From a checkpoint of a small transformer trained on Wikipedia.
Architecture: rotary positions, untied embeddings, normalized queries and keys.
Training: 601M tokens, 9173 steps.
MLP neurons of a small language model. Each row is named by its layer, matrix (gate and up: input weights) and neuron, and shows model dimensions 0-127. Each number is 500 + 25 x the weight over its row's rms, rounded and kept within 0 to 999. Numbers have three digits each. A neuron's up and down rows have the sign that makes its largest values positive.
A block is one neuron, or neurons of one layer that tend to fire together. Before each block is what it responds to, as a language model described it from the Wikipedia text at the highest values.

Digits after decimal points
L4.gate43:488527509531493495483543556525485500474469544518521473519517484515498508533511537505495449509485521516497460499508487504510515473536528467483466513495491528439481473433524511494515518502480503517495481498522503505513517516490543491492543504471529480509512508481536452509478502532526545497487507504544487493503481482472499491492496475526507553521508546478509504464487476509460521444469
L4.up43:505514476520523509532518503489458456482513523514510484516510453501518464489524511544484473510483536530458515489452552529514476449515546489522487494543492510444534488497467456522501537517516507499496491529505492519509530459430533552468505472494481480521515488508522532573456487512506533536500522511553489475488453476518532500493475455497489509499527535510525545500462525521477525495535
L4.gate57:459444465477525489462462489505506497517510499502470524471517560532473520534515494473477501522471506530514496493466488490464475494492479502439465496498534534531490538523492520440548467494524520499522486526548500489534527523498465506540478509506502521461507503477495482466538489523501491526537446499474495528493534465525531467515468475496527509501502454460505503507508500486505493517538
L4.up57:516512489514464522508495524493507505533502474467516531476502498450533482495513489500525500492511497546517534488466487525519473503460445492504486499523536526504549536463510496482544499491564500515510500541419496468526508538452509471492503533493465547534452471492503475499488435503535512457530514477487463528505467466489490509489497505532486519463504478501530523471496530460492497498552
L4.gate133:498500462496481522502530509510505506477513541508470464476480534541491497471510548472490503501513501567450511490479543470509498507500504532512455526482498494486537522541507495491527512497504530508505517521484518546522516493513484530455527514519514489511491496470530489549547506527495533512524483498523488550525495470488542516472497465502519494536560491525543528546494475515558490517501
L4.up133:509492484518466505459520472506514488486480492508501502513503542548519484496479493488491493431507505506490484485484476496488460480544485498490501526495551495482459504513511526502541509540494521468512519507507508493504470467516505520507517536490531515484472516474507461530465502495505482529533513527571493500515503504440482518486531511515537464520524501514496503513516453495479464482495
L4.gate183:536479448468528482455531473495485473505512513522474448521530540507489517477539532502456480484482503493477526500504498467503524549468509512476485484494435500495459584510512463452494497488529519505519513508524541521523518510472514525488458477476504519460504486514498502491528468523534568480540463540489517523496504441475521520457507479460493496478533524487534501519510522502481467500500
L4.up183:504505469475472493482501502489512540477486480502466504499478550490520528474496457494503503474518514490531496507511500490450498511509482517509490493524536476468514513492519499510532489495523512471491558484430540473464523491469523463498510474470492513484493475514482473518519458518470502577496535475527500498504529466492467474463518523479532461531545474498482515500482523478497470496536
L4.gate279:512443462506481520410483493499471492511485511452486504489496521508514458463514524510502523535482490487450483510480521525484477480468503514463486520478520523502492511482507458505519525497515499482511492510492551505502489526467474489538517507467520470484519526473458502504492513503450534482509481476481463495514511479501559466496492514502489525508499508515532507530476522477516492481550
L4.up279:530475512508501488482506457500493555514520498521487512498498536512493496489489528519488458512503519515503482514500488502508494473538470524455510514491506530459494467521506464509540498493508501485496479477481506466476460522548468481569490519496537462499484497493514488461496498496513457486506476468522489495474515469502467493513448487511538513519525504487507514521500470501532485511520
L4.gate326:512517464497535490481527534481494517529507493502465472502497492509507478521498492507458495516478513518478499455522485520493504487519466505477481554501496498509493510505491497515502454511472464519495508513491513456511486502423461504491541473511480484545521497488480493551503468488442527476543541509552507481520452516515547488500540496463504500529472498527503463477500541503483516495517
L4.up326:498503497434522470561529544514487494483497521517509538495499519537504503519526531513506523519500506508494503420516465474467515515505473493512491549469522476512466467503501465525518495558468501485503487512496507519478508492464544480519541505526479531533508495459452498539491467524484493483493519482517451514518536514519455531511512478522483502525449491519478490520539503480527490511498
L4.gate354:529499501491481481448512543505461497501470524542489475439516541510519471463505511504466553516522469528454511499531511489515526483501521468521487504516529524489487515480519493506458487469490481557487482533447485519487498550483474491482476517548494466501525531469501511464501508511437537502508460498488460514550493458506517513497502489470510519522522494540468507521486488509486505530542
L4.up354:546533500473504516452491468481512514503478528534456511479466485500494489513441533545484523410519501496495506483525498505492500491547533514494511502522497494496541477484495509508505544535549488518502536497490463507481559511473477479532469501528500487501493534472478513475532484510531472538477456497516508499529514522551487529481536494556480464493524480502515514473455432509536504490550
L4.gate470:505506487514498512474507499494545460498465512484520482470531471498512484515469498458491546510482527488483493550516535490489486487519478505503482503508525513507524457459514529473538497506478534471529477517509524515521496467540531513488539551489533508552537430475538453531484503518499544504531514545526522502513477506521468489500488502478474515512531489586467514544508484499521470514507
L4.up470:485503524503475535496512486509529433459486500540479485475499479528517522546517493491488471510527503530537499496489504518417486523526500504494477519481488517506475474460527507456474460476500536458509456509541514472498472506509501475500457537506475537503483474468506484496523500482504496455504482503461481501451477525504462516502514460507505492534500505525520517521549441510522447490526

Apostrophes and time colons
L4.gate195:497537495494520523481473524525522490521483547515525535476473530512504526519521469496467509512498507472516515517453530473467488472501539551518482490480538515513502534495501536453503489480515508503520498501461554514492468531505483517562541468466492518500502486531508502490479516451486506521504501494519519519481495504497454482487467504446504486517519467480529493509493538490477507503530
L4.up195:509528501525542503505490441517531519528476485487477504501456467502469534470507503479485549478496509498477512485429489507491511505471540566498518475500518550532479519533483501509482503510502507508472494505491536503508513502482523504538495479509475516473485495447507533523481476515457521487477546479512492502517498510503466455516490515525502461500509517485532459476485557496499510517550
L4.gate494:547484515450500488466506481430518524465474548496526498521511517523527479473502537512494476476489499471495522501531477494470486519489558490495498531488513499470541514525478516491463483493520478523482510468486550555509527509487486508546513519465501469504522486514479546493530470492484534533488506494522481517539529505507509458475441526487526482486517509496501508471501559458528528509516
L4.up494:489472555488475510538464457503527477517478476532535489498478471489470557518456490499510510541495507461493461498537509515503450506503529522507522494458500489499491497472520468532497468480484512526530465454496479514535525535485478447491466515498485489552507496450517502488505534524540501526497508473502475483483492512516548503518505506531455491505542503460552501477509468469503491527509
L4.gate544:481557499528470530503482500515547509480517510484518483544496498526523515464491447483567528500513539506534498538520539484468550560492519470470497478506460484515500509532503455499444491527525502522515482524509517497491546531465486477501486552486522505516491514465487526513512490500491558534522504554522510494510482500526549477485488493530443480484458513509459481498518485485521457527425
L4.up544:516471533517455498468465488522502489476464491487498482492496504482530527489496485511503483475513526523490467562484473548527499483548520522526497503501488496495531516484496463471474479504536514523490455451521535479518532533489497480481471483446465480468517448548498541465492516511526479492539485474545475477496488528531478521475437512519498523488504536480469549453486504483505553486504
L4.gate607:463502502492463465510517455480505517494513500501535524493524484557485482499465509486530522517473487471493525495493511487468459512496454529537457489520520492474511491524438540486477496523479498495504509476533509526511512507462523477508548476486492530451508489462508487521488497507556446489488477503502525511496500500479558520531489520486480529493493526518479520501517514509541482478519
L4.up607:490471503531524464514462495550506522473478515515522460502458472485477507532476509500498465491470511500469493527481501501515547482489532492477527548485532469482457488474475501464514482486461489520496483485546522501496508498482481472481544527525511526551511467537531476509450508470514569455473474474490466508526548527469473495522483490478510486489505526517464566497469464503547517497491
L4.gate618:492541510535486511470507531491534481499504563513495494540471463528472489500482478529514477519479519483484544504535509517478489513487519496516501456494478460518498479457543525454494516495508518523548484520546517511460502526509515468506499535489430500511493517505549492543487565442480485507498506499513507519456488470472514527506443489512485482514492508503474527494468527525493471493515
L4.up618:489505544472507500502496515491502511471498488490508510498515506493481501523513503470508498537484485517547518495486497533488506463519466482550508518496519532536483522518499494500461479469509441488471494474471543499513513506451491511510465501485495453509527489484457501531516475468487515479494486483508485487469488496502452509476513506516453507456498465508501497471492548531442528492549
L4.gate649:476463487521563489540526499467464513520542536455489544474514493499505495514472480499534464517517523470460503510542457456493479486514509504491492491489497497466434483502544440515487517512490494477480476501471487506502533535512530499456549490489453555504492487480500499522482512490504482536496503497482482521509523470491548480433480512520490530503499500471497491505522542512498489544535
L4.up649:466505526540509497527527472530483527482522489506476488502506496464503502470460520504477486526528527467570504517528542470487514513497511501473503487469509533514502485534483463468518513490478492510486459452549521527495527509512580478499533483493510557480523460547519495446489487480502520494479482511513482484453488477485455529476514517509531480487491482478496515517505469474553504460491
L4.gate682:503474493481514491507508528518467479457480511475489517532458466461532481506530506519459517505503487479514500502504504492532532457516503480512477514477522466502479463482488498532524561526448512494544472529518500492495519554527515489517465517509552525498500520473510476502503469496524474459493483516507484488517460498508515510507487498501474471456510507454514531514533504520499462479486
L4.up682:516448488489492525522530470488530497459511494477524513490458496483506460501468490494503503501526521508519448509510507440554531496463491505515506486481538508540471493533524487514525516475486473522495486465469505457465513522524483513556467478480489523472485498468492495439530578515510504494510510505496504490550523515470492533515469504537484461518524509469524508519527505507522465481483
L4.gate698:482523513441496489510498455463516472468529516502522540467485480495482500489493514489490463526491499530493495494515507511546492516471488497542500535519495488492459503533474513481488526554475525527506535528474483488529457489512489496501487511544519506491456444525476504509524529531473514485477511511463518495496488531502458506475507498455473516495518461515501530517478499508529466532484
L4.up698:425483520499534518461466492488522491499500497505506520504493498459504465536517524496501495518499467500509476456484517522521473504495483480520508528505455496483473515488518492495515504493516519480453516500489513492507474523466509474526499482502462506492454488494516496493495495469479483496489520522513489511476523462502512486514501513474481480505549469519521475500475476467505500514516

Years in dates
L2.gate3:489540473489453544504513494468474518508501466493488521517486538498473518527493510517506520467478460511499525443522470469529517493533490487511483477520505529526573521523511522514491534506539498482473485506499552505520484562505529520495477489484491485472511519516504527454468492497481493494451464489483490495511527493474531499490535499513499519500463482471480529462504510488480464519499
L2.up3:508489514489464492513512478538466497506531487507473485511465485473486517530552510484513479501532511509521523441509516476496492488492521531525486496507502507488537486421480478445513546477499474517480488490502490532491532469453531472505477532518522545537467471552497501508459468490521515506507495488534492498559484464485499490454493504491479519461500494506477510445490511484565547487449
L2.gate15:523518482525521513484501515493447479493495488491493513505519526533484530512485532465541468494453498500486465484540489471501513499495523514520510513489464506490484424472498517481492514470559503481519541511536447501496502469493475520513512513490526512541513497520512505555502504472466496554528474505507532504483502521472488479521496516525487535517507482498461540482472514468499461484530
L2.up15:510515484511471482507494516506441508503492566511480483495475465515457518557506553484505501514477500512524502489517549486531499469514513479493457539457517525554478436493504506500488533513517502474544556491533504494503470536522495526484527508457484522482535500462465475525507484484500513525521500534512511508465509496501499504480514480499520555514498486477452481493485517501491498501517
L2.gate18:447509497425470477560526480526435517442504535510539467537441483483497507491539480469475502499474499490494488470506538472511460515527473496501507487465491505498561523465490495480518508492444525430541533482518497483507506508550510474489483526513510530495510450528504495520444488532529501506524507469506483508519474508502492480488517496528479494443482475510509474483499496494517492466509
L2.up18:477528536489501543543468484526497519439509472494526505487479502495481515516494497489500457487504517520523502497449494509551484501506492510507524525519543498491544480465523508454510481477503508483454477492542498513492472500530463492490494505519476519497474494525525470474509525490480536487505526485479521504522475519503494522490512477555498519459451544468479520487465488496535508484533
L2.gate56:503529505519497494464505478441512524493517518547498565505514500470488475488540516489480455552491522450505498509524447497498517482509490461463474499509503492477462485465498512488499508509531493450501489496459504482482499553523551522497510501531478517504485472482498500495481510478449523513481480476538494513465480482482504475508496514519490502527509458473509474503491490521539539488490
L2.up56:565483533458495476489549540515521525530515489499459459562492537500480466479491466518584508473499492529540475491516464470519489499505487524529472472482502490475492470502479513516453493469485500467455488496502507475485504443471479528510500532541510518477485488502480495471521461464477501524488505508510502484548516532494461513497488508495548503496512519489494497527484543503452519502526
L2.gate189:540516482499515487507512478474495579528471518524530519497513511541473503485471519508499485477485502501515470522515546546488536466505527492516490474477493510494522505480482507505460488547513478512509512448495480513498525497488513507494512504483522458521528488522536476506449532508441467471498549547518493491501533507496510502530446551468515534518474464530508520555513496467471480522508
L2.up189:531505533493527497503520453566492543503476454480520506545503539526473549489509479525551512472504505507494490543514540541465483502496493487465506482495544528443499503501490503495490489520501491474515481437472486491482503487508460525497510485463474490505504523477535480463497503507530478515461507477528478485492536501533539497492490532523539517510431538504539512504524499476484503494512
L2.gate245:503509454523503504511563472492504514501496489521514467447510499495530479494513480480447470541496497489472482474512526509519529444511524493528518447465465526465499487470458504482510465567533523463489513521505482492490511509474517530515488530545519546519501483523512491526502477542488481562510533529489487499547492485494518501450488486518523532448494470514479506471512477507505517492423
L2.up245:477471513502464526470508456498470463490475508503538482546519491496514503487543501508485508464476536540509563496507512520505474503487498505466466518496512524501461502508496476478501517503521522503521510543475486498513460505551443525430519489499520506522480553483479499497496478498518450518477554475502493474496513499486513479507500505539476492500498478470509458465509468502521490476461
L2.gate355:527525546508524532502492549491458550499501533487509537522507500496494507492518508479506501498496525495493495477484520484493509510492479527537517452512491465507507509516490469540523505490465516474484499497482494491508535540518513561485492466476501481526529529497493555479521529507518498562522540481506506520491472471488447531528476538510510475484487473504485438486531527487465468532459
L2.up355:505486482491492490513515477538511493499478499461485496512496481525530492512483481525476519459515505503492519457489492498446451478518529512471525493528540526523505506498482559523515486522483452509496535539431501523475489541473502542465488511488461494506463569494528485494517496542511509480475507514469500499505527493453509501537491557500495494530514464488531474491516522505494533495475
L2.gate522:519527489439488522524520509483467511485474529481488482497495490496479524508507533499473493505475487529502527460503486484516499504494551507564498499501491509524527486466502496501480503465510464465456471473536531497511505488517489497486525488560527497520484477518501530483537496495491513510536504519509486514540472482453491472504538517506480530512518473517465491496481521499561427521496
L2.up522:496495487493495503514514503522468554499475509490469518493512505508463531483532510506463505507455488531486501472493509492523541507532538521508506479497494515502507512429500511510504484460506537461449449466534523510510518508520485499486531476505517503509473469502498537477513526490469473511515502564505505487512499496471535502481536515493475507533529492518485511485515503476533461526530

Sports event word pieces
L3.gate451:498496519521474464510515465442493489542570513547464537547476506532495503523520498488416503509495508497506484477472503465469509494526527504480495468472475464503471525510502485491510485516519518514511483482501507518494516531481465527552528483443545486482464500520434497498478514486498474452501507481543509523504477510504514485511476503507525493490476518517525506509485487500496495452555
L3.up451:443514513495505503501519476509466537501511534475486479446472456482516491532455512497479471500534485492573524516516454540531499536462519480493477499502502498496483503508469475479486522510527491535527470469498467502517535504513534520480502535524482547524542540503504472489556509524498474469498504517515497484484477484473498514481559498548501467500506516519500511508497518503503522453524

Decimal digits after point
L3.gate515:519503480508456466496539507516499485462452516522535515459506511495455483490510495459501493486474483472490545520479479495511496476468491525556475491470514503471473497484489489456530490504509512543517525551508529504502497534474518532493509501510475535540519515543514492508495492440508493531526520518503486511482498483501506490483460468466483514542526525497516539462467489462460504511548
L3.up515:522507484462513502462523496534510516492448519469480513502532509488542548440450510550459519495475542528484470470480497494478477508512528503517489525491492475532505507498514462461519485485524491509495520525510551505516516499482471478501480491453473507515511518517486447501493496511508497505526464496496472518476506521536551517484501505519539485501511548508525518437479532481495456505500

Year in date phrases
L3.gate331:543472473477531465498491480494515554533468546523503477484491513448519498521522471518519468520477481520511507408526479525569481509496534535500468465508505532509500472528490508518489486493542496502509465479448514504534503505484474503504509447536524483516498500496504501477526500518492499532511490474491492522527514491497501504542513524544475513519467476471451521488495506463513505504502
L3.up331:521531489495466506527476497505478506522483531459481495468495478507482464532559545456458493584515481495458554483514465505482473504501470476555460510481494507476505529492490491484514500496528512476499513470521489470496499529548478526506483492477492509478515504493494490493508492486479498530498528472482502516504511480503453540549491490539474551546495488477503489510449488504447496496514

Possessive apostrophe, mid-word pieces
L2.gate84:486480484502502503467484494519508469502474508447552501472486489534501482485492563475475484495471516519435509520505514458505533500509489507504479498502527517529500507533540542475503511535514518476509521484459498519479486518502510509495528471481504563431481534472527515515505468509512516469536492487495493523494512462476537479472533518535473480496504480498515500487527530468468520587452
L2.up84:488468511458519485504515494495511462488503492493523486496513515506422532523470541510475472532547495513474497514459509486500462469526521498481495500514515529520516481523485529511487521508505481475503487509498515510491482497522493494482526496452482498460501490453513544515502454527550452518454442433478521481512543494519484485454529507510475510503493491501499468499531517491493480488516
L2.gate96:524507465480495484477537503548467502458525483496561493458494530510506473459495497484451528482471561472491528489532562507503449460488458478473490476481499473522489496481503506532508503522530542507511498504530479508506503482482536527497509503487520479522476483482512526513505530521460508529497496469507470510462456431449519517509470487474485545527488525496481460512529538518517501453488
L2.up96:505498505533496485470504492527502521470513503551513481490506511500541474537494459468479486499469528488493503476505500499471490503467515453496518474510479489470467453498534493508511482479539509521482528456461536505534533503455503502485523532484507506525497532538517540466482524541494491504497460487496493483460527465503511481499536431485495511533495514441523503547542522534460537470466
L2.gate213:525519492508504478503488573481509498548455539501496465494511444473556489476536487533517494529486471477489520491513505542493511467516511494494494495465527485508522471515487446538506476498479500509495523465535492513490495525487516487507485496474495499456516461488493503497523475500507553522503497528468485532520451484457507457474479525433524482514438465496471534528488530497506520508529
L2.up213:524478507461463487500507475467509532541503524488531513452461498469528494528500510506517557565481519486512489475547503510524513490546536535496545478500531493512504550537506523501477523504491506458536530498506482482508482488457514484511497503526494524477471532481473471543502453536516489492501495506481476515474483547471477510499492495476550504512513457446567517505498514484491465482506
L2.gate274:491508515507474517471493559512499485498494527543486499453557461477502504466520535468487509499531526490527511514524477492477519458522469508487480506492490509491485502481504529532528462497506541487539461524480466490507496500472541479522501487494488501502493468478538511559526513540500512450512523477477493467472537508495478481474440500513524492492533469508535514519546477521540509475501
L2.up274:483463496497481504469488504444493472510468496450492474474496514521514511530485468491501499492498521502472481447500503475501524533527485500449495495498468565511481482546525485487535524486498516480492497495525456443460507462455453486566495515495509494484483508516528507511523500536508569478514475467452529507498522487490473491467455532520523476510511546458489520493454511522506491467512
L2.gate559:481506499535515516525522536483495529517520516495511466528475473515515502550492521522474488501488524511497555540513503486482439509512489488506496503498503490492465467499481514530499512471516491492514486507462493531537507501467545509495517434490510548534502474498488500511492493562509503485463464497518502467531513522482497510532484500569440575477489483474523461430497518512471518450512
L2.up559:528536521531511547480520552508503461476493502520470510500540482521505475482476502547484504506469504532501522539506518514496460507500497459546508510487472527493510484496516483524495498500485476500510475514523516560480504460457491485516535507530492541480490462522483500517468500538527514513495455509485489538532566530483491465469496525499491515503491483493468504492504467524482518438534
L2.gate622:501487511484536500452484447510469513504529509466535528488492479450483453530482501488488472536533530513459527518506539476513482490498515455466479492479482468484474516540497461465513535482515535468506546507509494568536492498551506477527517492462505493505487545472500566517489539504488484517536534540462462514440474511509503534508450501501478496488533512457523429495531452500520510498527
L2.up622:477521523499481518471480517537476521556481503546544481511522522480499471504481456497457460506544498490507520482477505498510475514498518544462489495471490484448479491457537507468517506446464508467488512533510537531505512538497514476478484528527493493493457501491517484485480485530487545491515531473463466497485511451503491494509492492432495531501459508511492518557510538529483546465481
L2.gate642:454508445513474487502508507510556513480482501542549550505449477554509472475521510501451495485512473486525501475500488499500501502515480481471525451526505462488540506512527479481499516503540474512469496471472488508483495539497483460503461513524460477492443518521471501481517510506497518485501525478510524511502498509454542481488466476499470484558530507513467510552513552507528476491524
L2.up642:529513477478465468500495485528484518486456456479525454527444504547536499457500485525496501519496485491489522521532508486465494514516526527525511504523518480508479517502513459491547469468541512488503505543524497512465482522470509507480473482453528511465517539498478502485503507482528505483494488510514475522517530533522522512485494542484498504502516509480504465461495508465504462498491
L2.gate689:517493540519467471481511529544481554513529500490551501480482484524498508499490501484521526546538499530506511481515536530493486504476498536529476508496529527501463496480505470506544461493517483508513506497487518514481466569512508513501527510493521482485518497479512484470495492495512485512537520470537470527486477488494546502481444521533508456506489502471497485503485508496521501452511
L2.up689:513472531480510484533499492529505504543508503477520447537480466516490528529548486481526467510462485532476529542503467475536479454543511505506485496534507510544506503476488445450476497478486517492511545461498498475493502504469477509477493536521504506470516494481480506536508462478456500489479566508508503447496521535474546520547526528557493512521508480500450486470518506537497504530493

"To" and decimal digits
L2.gate246:503454505499518519549479541479521476519457494504516512523428483516495509471525487489513494519480515553460490454506536491487470465460439501453511498507542530503483475465573468498491526500462468483508535509507535509519518518463485458518501492489556505510505500454543491471479481514490470486480513457486441530495513512516495493502487502506445491510514467516504473483516516481503519479508
L2.up246:487506456464496532471472492502508469468475467491516532476493530585492518510469523531440473462472462484487501482556486537517492531496476484511519547504521536477511462481528483497507488527496480493509539493486484488514502483498518495484492510529522443471506517478532518474492526542476553492482490506491517518464549494466505511454539476455495503517533496501479517508504489469473485534502
L2.gate304:475485461471495442504513516479492560482500527532488519474494512493495527501551477525504455457447499470531525509470476447449483523488548513472532545497486528482494547502506489509509505490472493501483534537515509518508509493479484549527549519477516499497527501486510500523483501498496517458519502511492494495515506469483539474471530471468490522494523527461452527510517524487489489547520
L2.up304:510494479508488531533496470494501497449490476488522513471559504518497513515481511530475518458473535504509487553464487504485502505516467556485538518526524519496550547480523493463520509489514482490461462511540526508475479490536475482509506519503491487507456499520533483485498511476498499476482520486459478479519504526477452473502508534474525564498495530510494487484487506511476466510516
L2.gate367:503463459485459525490480459514511529499493510485492528503512531549514514486501489482476519439505470527485523487486468513494505536519493474504507521495516472527516557485501496494522501505548455481503467520457515534551523508488482512502522485525524533504507523499457481532501491499495504530513519500534501541518489488491542484505505499483497471529507502502542540485495474506453496560515
L2.up367:478489506488515482469469489499499461497500481530508525448477510473469526516498531511492526510469500504479488486470495496478494516478505485519488491480510541579513476530512540429461528467502472476502561531490560528514469495500514477483477523528505508489497508482542489502511514451480494492507489491466443487492522494467535468496505469450468520479534507483501527513515466519490503514493
L2.gate400:477503497503446490468520469516503462491493519535442542455492477508451506485530515445491535519455493461476513491514527502531518507490489509536481526490425531477522511496523515469475507518433485479524520516522517498509475472501501506501523511498489558486511497482532479493491524487467529547513509512513509520527560476501514509472517506461509485556511479553513513496497496521472522517544
L2.up400:540514491508472449498494466475511513487463512491480480505484524497514507475478493477488465467486497540514527483441465512519512519486493491500479516539528507488512523447576558495549506498501522538509479532501513531459515494505481484509485482491480496531527488486494484466507500482474503515480483526512490523527485519469546513461512479488562478498534503537511499478516492525468506548537
L2.gate492:456482459471479532523521510513479451520482518452484523481456491528538520468482502467498511498461516447523489485480530504500495517491500474512493489464501433492494485488495513511491503513463487500545513472512501558519445477482515493486544519516520470469506535487519523519487515481525501481494510510516504529468539474497545522515494491469499543473488520521506472489517551487460521491518
L2.up492:482541490492528517517489531484536479473531489454557540454472490470486488497509489472489556505495497548425475498489492518512522519478487481484486474495473501491444503473541463468533469511495533506484514508512477501515517521513508504495502526522534458493462506471505534475462478504530459509534491513516494514483535504489546489523501488500450510483506529514494467473494466510483445543498
L2.gate510:516531456510447529451536491503503559506465499510477493465489539508494522512504517497503475505518496496473524470484474520476519525483486489519503558497521499554521511500534518505516450493512504498509491538476540518515521514484487527497480491544508518476499522510490449540487505485458521506504532536502487527509466498501556490472543477479509502496527484538513539518521521503463491547513
L2.up510:509535468522498521440517491504459500502510520486497479491511489548486529510482541523497520470480509541455522510492506501473506509502528527507523482492500499504501503493497531456522533519497514484502517544483530566508475554501512503491524477491493511467506499468509515459509483490506472496467545507480475529471484462471479507500479493451505529500513519470523491507509532503479479540486
L2.gate680:433532468503507519518475489517524476481459526512513522495490470455469439483535487446518477527531498523470532485529473434516520501492488564496488498498507493507512485528524514481481483477484511475530546492511488520509443517513519506469523516515506515488472495476484524533496471490488484479488525539515515532495505491490519500518493464501485509469516439514476488506479465510526496508449
L2.up680:482520489523499539504483484545502497474490482539480522488521534524488482519472499436579521487520478546474520512476532495520509490454522513503518457488532485468502476486504527469513451461472486485495523445497520503501493466539483492527529513518437538493440522525495493546502506446472488482472522555463523464458497482496507508504506463521495463501479451504492484471465491518519490499454
L2.gate702:507502494519485473554497517514499472530511490514508509538468521501462528488547485445475521532461484510441492509500489514498504488477478529505505541508528495519501504444534536488453482502473510510482541534526477553483515489496508476492483488507533553522490455544468491534523504504496495487501503468496431521489500515490558527491517503481506503479540528527508492492497487480538458506514
L2.up702:491529476511437507475491491495514511556471519523497543482525481500496533523459497499511457502453540486531529483496464498501462529515550481534509514509495468534507483527532546520510535476470503514527457543523526550507498495445492474495520508498493545508519521506486525526510467495489491531444507561486501488464473481499523521454509487479513496503507522478534451505513531484464505441497

Year completion tokens
L4.gate11:509453472484470497524524537470487498554493545491516489489471472520478492510533508508496481499488480521496532520505525494522516494493522519589482506438467502523499468471474516495504502487526493517492512458465516556516544510518528474552469468551523496497511528528518529453499499488511516489496455522544500514526516487510499460503475560496505484481521482470474517503517484489476486529472
L4.up11:532526497467473485491471516502512501513465543459493511516470503523475521504522507507471496483447545520488481478475504477508528479505512513498501446569525528495509501499492520480489485488507474479452510449487503543530497539499516495498536482519518491487486514485533515453524475482488461493468468516533470507479492462492492529480516527532527520510513456471510475466515502502518492521504
L4.gate51:533496493505475502520491517499520489510469505478488481482516447502496512468528507479472525528496511557473479510442505467482502454443504483521493493548508470513491477538480467540503496462520480500514500528479498496523474490489499488545518510502493472468531498429490506478512500474508469549493500545469470473510486482514511501486537462507479465509487501524492505515507515466503452506543
L4.up51:473471540513523514514538487532475467509508481479496496521515533531519485507483484499517511511499533527529502503483446527471510515446539505507574456506488492514530469486491525522524518511539478512493529513473471493520482466498477470493507500475489455497502526503515473485516569532543484495525531508511522510539495520536497529473529503547538456510495500483493533459526456510464449494513
L4.gate76:514497472484492464476507502454541570550459522503499496504485499494471546489525523544532505474496480531526492504509475451475535505482533491518497508487530535477483476499490498534464481516523506517505465482534510483530501491532486467509518522502541523490534506491485517550470497471515492502491480538484505525493510511516529479456524518455504475546505492524488547524489462506507491508512
L4.up76:529447484482505513491493511477522543517487490468513488538501517473469499522495508496520547477474522520457498519525469459462582462497496496501510461541509542473519501464468489494530498477558468531468491490535517452499533500535470501471501488508478499512478530490516529517512485489508526502527492524500500522505501530485511473535496529497498462472511488525453503560512460495505482518503
L4.gate113:560482461527463511550519497528486513507446524520486525464544466466470491468510486500485525503508483468461497464522514530505495468531545494517495483423486509494519493496521549480473523495499550439486492465506500512514492487459554501518493452473535485504500512478519508477484477442472493487495453523476492484482491505525509475491492496505506463512520497466526513507507540478524450486483
L4.up113:468513477524494533508485522487441497461494521538514499520465501511514513463519510459522531480513517533529478516517533509492520461541494490478498486507499478494456530498544493525494521541531517434492531521533508486512425472460532497509492535529488507444491533518493514470492563478490512509512499519487529485518447496506489503517528504472474512468506489477451490509461515519457490508505
L4.gate132:480514472504506472510549549474479519502507522501488508492491432490459525485473455454510514514487469481491489471528523485499496514520491448517480529491519511503545494512524520552486512505527510496488489513482493476520527529546466512453475501514515458475478531464501543504521507486540476489469497504490522536528542495450514464491474490449506509461441516458512490526518509486489501501481
L4.up132:503526504491499510498465559479511550483520488508527529481529513568492530486480514431509502492454486491459502455460486496495525452497519476562483488518502528507497440533494507524524511502480528502460490458511543486468474513494517524537529496483478514513499511524520480510572536434476502525502510510502534525449505473449539519529530498507492504485485479498452534526518463505476529511512
L4.gate242:508522450491526482431549557512491536533478496480502488490514487523504487456556476501505544528528484492479538544473508451470498477532559519497485472488540485532503543523476537544519491487502513507516485493483500542494506521497536476539482516473497534519520491517494511506501490515545514489550481540556495518511524507480509504510477508474522478509527520458530514504489501496501523493509
L4.up242:471454490480494501472487534512447511514509510518502476509508448497503533460517460506563477526474508524486510494430496468487541526507487440523483499532500477545482518529489488508508498460471495450503504534479504539518515561489554495525499490506478513551504494481521526506492489491527505516520459507503506488527553495453481492526496474509514478522504503496466493492513460536464473515463
L4.gate390:514502461520503543490499520475482505474471538488485500484526507502523494511542518540515508518496461541498481522474487485489547516501525527488479496510477500516549475508423506526457495515550495453490454493489504509505545522522548517474483459494498504469526523465545452445503443528550516511505511525518489487512536499500510534499544522462519486516531463466506496490513508474514492522483
L4.up390:522542519464474481549465506519494538541504481546487457486480527481498530504522548477536473553487508503443519492437465498496491496495522500513504522492519501516496503492477489486531512462548508537499490468512473500511466484484539498476548487492532505507455511514475515548464511480453555494524522524466478497537492493498532514478510550526485520453541522525521504524503525503492492531510
L4.gate577:526464509540476479478477476481517514478512513503499464507466551487486486498519522509511515479464507494495507474572512504494472488498517529501470486523537502492517516516484499494472515516520487514476529486467459507518472542504531511515543466489541506496519539470511533480516481502540491486513502486522512482491498512496473475502493539521494519515485492468502473502513523468502472540519
L4.up577:546496498488536555526509508537512500503518530522527497514509533476474507516521476472536504521552499501528447483507485520522524481507496507474506522474457521508474510482448462516474464469519498515510501494502467502509547478502483506533546515528490484529477493533504502505461449508488505557471507466517500496518511492508497485462463540469466498481437472519438563502516515501517520488505